From a checkpoint of a small transformer trained on Wikipedia: tied embeddings.
MLP neurons of a small language model. Each row is named by its layer, matrix (down: output weights) and neuron, and shows model dimensions 384-447. Each number is 50 + 15 x the weight over its row's rms, rounded and kept within 0 to 99.
A block is one neuron, or neurons of one layer that tend to fire together. Before each block is what it responds to, as a language model described it from the Wikipedia text at the highest values.

Responds to: Prepositions opening place or date phrases after a named place or event, mainly in, also during, and the word following them: "Atlanta in 1996", "in the 1991 draft", "in New York".
L2.down511:20 76 58 27 69 33 74 33 44 67 60 47 26 61 70 49 73 74 56 56 42 61 56 68 63 38 61 49 47 69 58 43 41 43 20 14 54 41 75 55 48 26 39 63 43 54 22 70 54 45 33 33 38 35 61 42 69 48 41 55 37 43 50 54
L2.down1707:50 70 50 45 67 37 44 71 35 50 65 62 71 29 60 41 60 52 73 52 67 64 65 59 51 28 43 45 68 49 57 40 54 81 32 22 47 40 42 50 48 56 70 61 53 67 24 41 73 54 39 28 57 57 56 29 50 50 37 50 31 26 39 41
L2.down2002:44 76 70 36 65 50 72 60 47 64 38 40 72 57 65 49 67 22 78 75 63 42 41 58 56 53 29 53 49 54 53 75 64 66 48 75 49 49 75 54 67 65 75 62 54 63 33 39 59 70 68 35 62 40 48 19 72 49 58 61 48 49 29 37
L2.down2184:34 43 67 63 41 53 26 45 29 78 56 56 15 36 09 32 49 52 63 22 35 26 32 57 62 43 51 45 51 45 35 52 30 74 47 35 77 77 83 75 38 67 41 32 60 68 25 35 72 52 57 91 42 45 43 52 77 64 66 75 57 48 77 46

Responds to: Prepositions, verbs or separators just before a named entity is introduced, such as "called", "of", "at", "joined", and table pipes before team names.
L5.down61:53 56 54 37 57 63 50 51 20 86 52 65 43 46 81 41 49 37 37 16 63 57 30 50 79 57 84 35 51 53 36 67 84 48 26 48 38 75 46 47 48 69 47 50 28 71 66 31 41 38 28 62 38 52 48 46 62 65 33 70 67 79 66 71
L5.down120:28 76 55 37 49 53 50 61 37 41 70 75 55 76 25 57 62 60 54 64 92 49 55 65 61 64 60 41 45 44 58 44 54 63 19 76 60 46 80 55 56 40 75 37 40 73 41 50 66 52 23 66 62 89 49 28 36 24 29 69 30 95 56 74
L5.down384:27 84 27 46 55 29 63 66 48 42 59 50 42 95 53 59 53 58 65 57 66 67 42 60 62 43 54 28 62 55 42 52 50 53 51 45 24 46 45 54 30 45 43 68 50 65 51 47 51 60 67 53 62 69 48 59 31 89 40 37 49 58 63 43
L5.down823:46 49 72 49 26 67 56 54 31 38 46 46 43 25 73 31 41 27 65 68 61 37 31 29 51 42 52 22 60 60 57 62 30 79 15 24 37 38 57 70 36 46 57 51 18 46 70 33 17 70 56 36 34 37 48 64 39 61 24 70 43 28 29 60
L5.down953:72 23 42 70 44 65 57 65 45 69 36 26 36 82 55 63 40 50 48 51 72 65 68 30 43 43 46 48 45 38 67 44 45 28 36 64 61 54 22 74 51 51 37 51 36 46 44 55 30 47 76 71 38 43 39 50 56 65 65 57 35 52 79 58
L5.down1586:45 63 55 49 63 00 66 41 57 45 68 50 62 27 34 60 79 39 39 39 94 70 61 59 27 66 62 50 63 37 26 48 52 64 36 63 52 31 58 39 59 35 79 51 30 57 70 23 44 45 62 51 58 57 56 42 61 57 36 71 40 59 72 44
L5.down1837:61 47 40 45 61 52 47 63 55 36 66 60 21 56 45 39 51 60 35 22 78 58 44 28 58 60 57 56 37 52 47 63 40 56 60 43 43 51 53 66 52 43 43 24 52 35 48 87 44 43 32 39 68 42 47 43 78 58 50 75 57 15 68 70
L5.down2299:46 41 61 43 72 25 50 46 48 36 40 69 64 49 46 51 47 30 43 57 93 43 37 28 55 53 41 68 48 32 67 52 54 68 60 43 39 61 32 55 63 63 41 93 22 58 71 48 71 60 50 60 71 62 54 39 37 55 44 45 55 65 48 63

Responds to: The tokens in and as, whether a standalone preposition (in 1967, in order to, In July) or a word start (invested, induce, asado).
L5.down434:62 59 57 48 65 30 36 57 33 42 54 62 46 49 30 51 37 47 53 50 96 46 45 48 35 54 62 24 57 35 39 16 58 38 50 26 53 58 60 49 63 69 56 40 42 63 24 52 66 34 60 39 52 56 32 55 67 51 33 51 66 20 52 57
L5.down659:66 44 54 75 64 47 48 50 53 49 56 34 36 37 30 56 78 40 65 63 55 54 61 53 44 49 71 41 43 71 40 20 69 36 48 50 29 55 45 36 58 44 39 72 55 53 51 80 57 67 64 40 67 48 49 52 48 41 51 56 58 52 36 67
L5.down717:64 28 63 49 48 62 54 67 57 52 44 58 41 41 38 53 36 63 46 35 56 52 70 48 39 52 32 58 35 39 58 67 77 63 70 11 36 53 48 38 36 43 63 39 38 59 49 59 57 40 41 47 44 35 61 30 59 43 36 44 79 50 72 45
L5.down892:52 38 53 49 67 48 55 41 55 59 40 26 52 38 46 60 35 76 65 35 40 37 57 48 43 27 34 72 37 53 45 43 90 38 53 39 53 60 68 42 32 55 44 33 60 50 63 39 49 53 73 79 36 56 33 41 32 74 65 53 49 35 47 40
L5.down895:47 44 50 72 28 36 33 48 39 49 69 44 50 29 40 43 55 55 55 15 54 40 64 86 58 45 34 41 64 41 56 41 55 42 56 50 51 37 19 49 52 40 48 49 58 54 56 59 65 29 60 58 58 43 55 41 85 62 55 60 45 36 41 39
L5.down1147:14 69 44 69 63 34 44 47 49 45 44 46 52 86 26 42 47 63 39 46 82 45 31 65 34 53 09 12 38 57 80 38 47 32 54 52 55 46 44 49 63 37 57 56 65 65 56 49 53 54 50 60 46 42 52 78 58 64 57 66 51 36 32 77
L5.down1270:63 71 74 61 39 54 14 42 53 41 43 56 47 50 51 28 49 63 58 39 86 42 55 62 58 45 59 25 26 58 37 54 29 33 65 50 49 04 76 55 41 30 46 42 51 45 39 66 55 52 38 53 65 47 15 60 81 53 30 59 47 58 71 51
L5.down2147:82 40 63 45 40 24 40 60 50 75 52 38 49 54 21 50 33 19 42 45 67 42 50 49 65 57 32 52 44 33 20 78 45 21 46 72 50 26 55 45 42 66 62 57 39 47 56 57 77 39 56 40 56 64 42 45 66 44 40 47 59 20 55 64

Responds to: The preposition in introducing a place or date after a verb or noun, as in arrived in Dublin, living in Viareggio, in 1902; sometimes of, into, from.
L3.down1266:65 55 94 60 31 44 53 64 71 41 43 58 50 35 29 46 47 69 39 19 50 34 63 54 45 64 57 59 39 47 44 13 60 37 76 33 54 06 55 50 33 56 60 38 66 42 29 46 36 40 41 55 29 33 68 48 76 35 67 46 65 39 82 37
L3.down1332:37 54 79 59 54 32 57 54 39 69 54 91 66 68 57 47 52 82 77 54 72 41 44 37 54 86 71 72 39 59 40 37 46 61 48 45 42 18 51 61 64 43 70 63 66 67 60 55 70 42 50 44 11 45 46 53 60 59 76 46 50 35 48 49

Responds to: The words in and as (sometimes into), often capitalized at sentence start before dates or phrases: In March 2017, as well as, in force.
L2.down221:46 69 46 71 75 39 47 38 60 58 52 43 48 71 40 57 23 43 45 44 42 53 28 53 34 84 41 31 43 44 19 47 53 32 53 51 58 64 71 61 46 61 36 65 55 55 77 49 32 50 49 68 73 41 59 53 51 58 53 60 73 36 59 21
L2.down354:61 43 68 61 60 39 47 42 43 38 52 67 55 69 32 53 32 50 63 44 52 35 77 52 69 63 52 43 38 55 57 21 44 29 67 36 42 50 38 51 38 58 43 55 56 56 47 14 64 60 43 68 40 42 77 51 63 45 67 53 51 46 57 53
L2.down662:74 49 46 60 55 52 65 54 65 40 43 62 62 48 38 53 45 45 50 34 47 49 56 38 46 56 45 51 47 42 58 47 63 47 46 39 48 89 45 36 70 63 70 74 58 29 21 48 65 68 60 44 51 42 44 47 24 48 47 49 64 51 37 66
L2.down1288:44 66 69 59 50 50 24 45 58 52 49 29 26 59 38 75 38 02 65 37 67 43 49 72 52 82 48 57 31 83 27 43 42 56 58 59 73 43 62 62 24 57 39 81 69 60 66 45 48 54 73 41 57 34 56 16 33 79 47 43 37 37 54 55

Responds to: Prepositions and colons right before a place name, mostly "in" after a building, school, or person, as in "high school located in", "house at", "Place of birth:".
L3.down1379:43 78 54 54 63 09 69 72 26 57 60 23 65 30 61 47 75 48 70 50 35 58 69 42 44 73 59 38 49 41 54 51 35 53 42 37 44 29 71 46 93 46 44 57 30 41 39 41 49 65 39 65 47 60 70 47 43 51 42 73 46 70 23 51
L3.down1747:59 57 57 75 37 50 58 38 51 64 48 46 43 31 50 45 48 45 54 47 64 69 39 46 27 67 39 55 65 38 51 53 43 65 52 45 54 50 83 36 43 43 62 77 44 60 55 33 21 76 76 62 76 67 55 46 72 62 45 58 60 53 66 64

Responds to: Prepositions, mostly in, also on and of, that follow a noun and place it in a region, taxon, group or medium, e.g. station in West Bengal, molluscs in the family, released on DVD.
L5.down146:71 58 37 42 46 60 68 60 53 60 34 31 48 63 58 42 76 39 34 38 65 36 49 39 74 65 78 75 44 52 68 38 75 39 44 60 51 70 54 50 87 91 27 51 41 69 80 58 19 79 52 46 36 63 59 39 48 45 67 53 72 31 46 49
L5.down741:46 58 60 48 74 83 44 45 38 65 58 55 33 48 37 34 36 67 65 64 43 60 53 55 34 33 50 52 46 59 52 51 25 58 48 56 62 60 62 40 37 45 55 42 55 66 58 56 43 41 21 43 73 47 43 58 29 44 44 38 64 51 32 62
L5.down1241:62 45 44 80 62 32 47 72 45 44 37 48 49 43 52 63 57 25 46 38 64 52 59 28 58 55 67 59 63 67 40 50 38 70 29 37 44 36 46 38 62 65 51 47 37 51 22 45 72 54 49 47 41 54 38 44 42 65 71 37 78 35 27 67
L5.down1650:80 52 57 48 49 68 59 56 44 66 61 63 47 64 63 62 35 50 40 55 59 59 83 62 40 43 28 54 61 52 62 73 46 69 55 50 37 59 41 45 26 47 38 35 26 46 34 43 51 48 40 28 33 77 59 51 38 40 51 29 78 75 62 60
L5.down1792:47 59 71 45 49 39 65 41 52 51 46 45 33 58 34 53 48 39 81 53 52 36 61 47 39 48 51 49 65 53 80 59 65 69 25 55 25 52 53 64 48 43 23 56 48 61 35 46 37 47 62 48 70 36 71 19 19 67 64 33 46 32 70 75
L5.down2021:63 59 28 44 37 37 52 43 63 61 45 46 61 59 81 81 62 43 68 53 69 48 61 51 57 90 48 59 81 34 55 70 56 42 39 40 27 48 59 50 28 52 57 63 71 45 54 56 57 26 40 54 47 53 51 59 36 54 79 32 38 38 44 30
L5.down2241:50 43 33 38 69 53 37 37 47 24 47 74 25 44 62 40 72 77 48 63 38 59 19 55 50 56 49 36 30 47 56 66 74 54 67 61 60 65 48 55 58 69 50 48 40 53 36 53 37 75 47 61 41 51 66 57 52 50 61 44 50 76 39 58
L5.down2296:50 45 72 60 74 14 69 51 46 79 32 54 60 18 62 39 32 69 62 35 66 44 56 31 41 98 33 76 59 41 40 56 63 48 26 85 29 59 88 52 32 68 47 44 29 38 56 45 50 43 52 56 74 58 45 31 33 91 44 24 66 66 78 23

Responds to: Prepositions, mostly of, that follow a relational noun or participle and introduce its object, as in part of, member of, stake in, related to.
L2.down389:34 48 54 52 65 55 53 44 44 45 45 64 66 76 51 42 78 61 42 41 71 39 51 52 63 32 76 48 46 42 58 56 72 51 52 25 53 39 79 45 45 29 37 40 84 51 46 49 44 83 41 00 24 43 46 36 69 43 68 59 73 41 34 60
L2.down890:58 38 55 56 46 38 64 44 26 29 46 42 47 73 77 49 68 21 17 86 98 31 30 45 80 32 47 49 58 39 22 63 65 56 42 35 53 55 64 58 52 48 67 46 40 44 49 67 33 49 49 45 34 67 45 66 29 92 53 47 54 72 33 77
L2.down1350:25 50 53 44 57 55 44 13 28 51 37 58 58 67 60 78 72 77 37 62 67 68 56 51 54 19 31 38 59 62 56 74 52 29 52 35 61 46 81 37 52 49 43 62 52 59 60 45 35 47 44 55 39 70 57 29 35 48 34 42 40 47 29 63
L2.down2083:21 44 76 60 35 42 52 41 57 70 29 65 45 63 48 57 68 54 51 26 67 42 45 49 61 77 57 66 52 32 62 66 35 62 55 67 64 38 43 42 29 38 30 38 67 68 53 38 64 60 31 69 35 77 48 59 43 48 39 51 76 56 53 42

Responds to: Prepositions like at, in, of, on, by, from that introduce a place, institution, date or age in biographical and encyclopedic sentences ("died at", "degree from", "coach of").
L3.down425:51 58 79 65 67 44 59 61 50 76 32 78 64 45 67 67 62 63 24 65 72 57 27 44 48 17 44 26 38 73 42 64 33 56 54 56 43 64 57 33 62 33 49 52 58 44 46 57 20 36 50 83 51 79 71 52 41 77 50 51 37 48 73 54
L3.down464:40 61 46 44 48 38 75 72 45 67 33 65 27 48 55 86 72 47 52 48 94 46 56 50 49 54 50 39 47 39 76 50 29 33 64 42 49 59 33 39 21 56 20 37 60 45 62 61 19 42 46 64 53 41 58 47 40 52 37 50 31 63 35 47